MLP neurons of a small language model. Each row is named by its layer, matrix (up: input weights) and neuron, and shows model dimensions 96-223. Each number is 128 + 32 x the weight over its row's rms, rounded and kept within 0 to 255. Numbers have three digits each.
After each neuron's rows, "fires in" lists the words (lower case) most often at its 100 highest values on Wikipedia text that the model never trained on.

L3.up68:192126125152155109097217128087142122092160103126109125060129107158101083098124156159128189130159175120126089109165115132111121190115145117093103129019165103195140188174195061148105174138134105136145199110140143139175168147151128137068103170139092132137116115095131096182150124108168110139137144135090128136178154043098130107033070124112131103127123136160155151073149133121068092139080
fires in: "number", "single", "all", "six", "seven", "three"

L3.up1967:127132144149098108165160100190111182124133212105140124079116179121109131134142142115103207159132148128103137119114147127091221134138074040149100164142161072091156157144112117116164104142171168201110085098079159083161147101140064073173160175140138073108081105164091178089067144081018187093071141099144123122165146094106125138087107148098112155089123113092112158145109111153139133219148
fires in: "microbiologist", "front", "awarded", "spoken", "basketball", "released"

L3.up1091:185090164107071168120110099061120124149102137129165105112119110126120142106094157060151136132089122111124106127088114139117102108141128183102101120178152162169121122105241111135136105144091126108127090126166153196103135142101134069102177090138139176114102145156165114103136139199120129150117119124178094112158134058124155129097129208135116122145128158111123128122133154091078100121096
fires in: "born", "life", "sources", "loss", "shows"

L7.up1714:147151118090145110165108121117152137118121071109154109096118111136113149162082117191203083129163139096131144087113155114085084151093091178107148158158120104139137151164119064126087107100180131155162215180138057158157165122167137162072135116167124191154146174151099138064089120068126146190137174152087072120193103120171146156138108111127100050146140124163145197123079090121149072167071
fires in: "of", "in", "been", "200", "running", "was"

L3.up599:160139116133101134095114084081156151181133185138093095151118161176121102061115114147123127097159139112130038154179125194119127100138105127142103089129128117120171113074188126139158153145090121046149146102145132106132146161129122082124207153092135140100079174140127156086134115173070147183089130104155107115156143130140113220166103148139151114137127100107135150123160192101108063183104
fires in: "so", "round", "last", "wrestling", "next", "ugandan"

L7.up1864:189077157120111089139124129120101123131173108116083109066152136106151115172118169068180090157085169133078139188120139226124136186168148163118142131166079135137131150124167104074180145133148109084159086107118149115106105071028098101117081138145146174139100131130189125162085140141167123208147175118135118125172137103107145146119112125127143080157148126102109146106201091110150100161067
fires in: "at", "chairman", "york", "president"

L3.up2008:161093199136133183217160140138085134169137125135113086129122115144113133124104155053105104159186132124088173076157134076112127116106135147143113157128070184144082101161160102099252138163117092159075097151149100081110145104194126105112160082170134125140162108137147088136158113154115142160155132106112116135195030121152118077110136129154168135103142085122146139087132148126123131093117
fires in: "jr", "ii", "sentinel", "consists", "yet", "episode"

L3.up89:103148137101144140141097157128120134197153094175113071115120125107123099207167137128111153171185167122101120131159131122149142154153164098127158131127124104145125125086066138112182158177122105074149116114089138138116140136079114126121161130126160122137094145076133150083155053061110131074150124131092102105172134083168125119171109049147103128137160051090123150115143121151120112129121
fires in: "season", "recorded", "returned", "single", "return", "substitution"

L7.up57:123062169098126089136078096160156145152137136143141093156125130111107080114108158150129141148136136094087098177144178148098112181113155216136120143142098202082134095085104107110106185133154122147180087175130142101097115169108147130125123146069110189125096079126163093060131152094103105195147128147123109129203133088117153123105102156137154129122174148180115130138148204131129088138097
fires in: "of", "february", "in", "april"

L3.up1165:148132162127131119188148143148131122116137111179142098139150160111101142167198153095118109213120111111096113133174131119129192134188192132144129124098148161153126119142162138160188107143147118113144166176121173119123163147128116120124146092128136178130136172089152078176107160063095131149152148112180087168178144097125191050125138162162114145117145087066154120131140135113134123128101
fires in: "microbiologist", "among", "favela", "production", "favelas"

L3.up1715:197113133171049126149137071077109090205136149094153149152107198219101097120071094133100206159134134063080143146139114162085066104095190103156111120113149135154151126088144082170086147157164126171203120142130152066132113053063089130096133152120159193114127115187153140133174099097128160187133102092143085031180129060122117139073100185125126153124112146083107130108157150145098129117060
fires in: "however", "these", "further", "edmonton", "residents", "also"

L7.up1724:165143127156124091199166126118096124136102153070116130154111078107154144147107133220190172095153076125125084240163131191107084106103140130131093125144097142148142083053165128196109151135119093072111163124143139138143074129105118112108105152136144143120187134102171130126105168159159145151102136133133118027183118146143109111183105106120135186154094170127127149122211192116079173148065
fires in: "a", "her", "which", "those", "and", "an"

L3.up1526:103155151140149118107102123127109179141046165148101097102120129144147160119087183093130092155155118124114092144138162186178123149083141027122150120097167112135103180190072116146123140184069147161076143128143169120132120124160145141108143074114126096065122170129162098084165113171154175122112113041024114169106185113103165118118169119132149129103135126091083102114160179089111081078076
fires in: "england", "these", "them", "songs", "might", "projects"

L3.up806:170119181144110162133134095012154089139138127135129087075141149165136128146073165079094074188192195122120117133197108074106119122145114177101181129106141136126089115094154117097103136168093179087124098105128121153103136139123099109150144154088151139094105158169136073103215074148121137170124098128115074155218157120108107156183112178141128118150135123108185184100145161106075112092125
fires in: "round", "death", "parts", "another", "status", "floor"

L3.up312:180122166129079076180164035151140166094082098078111106109105116122153070124091194088057114087120122134142101157131152093116122129112160154133161156151134158103109099120131069149172152174115124176118097144123119113116142104170115093091136179153125133141208154093126132099144105093124100133073161160106085147116168169169145105118116182174163129127133131110146143123158147124090106148163
fires in: "year", "followed", "of", "studies", "pts", "women"

L3.up61:127122067152145088149122156115138152144145179204153127164130064096119182118167044115135155080163099157102096091158183180063152161141163179139101130109101153081173160045134088151106102072115118100154102103152090105091075079104125131127136138124146153132202164152142136149157089133162124169118129119115115131149078188113107080138171162176177099124129105176102135110145113103113165101110
fires in: "has", "having", "drugs", "mother", "rangers", "burks"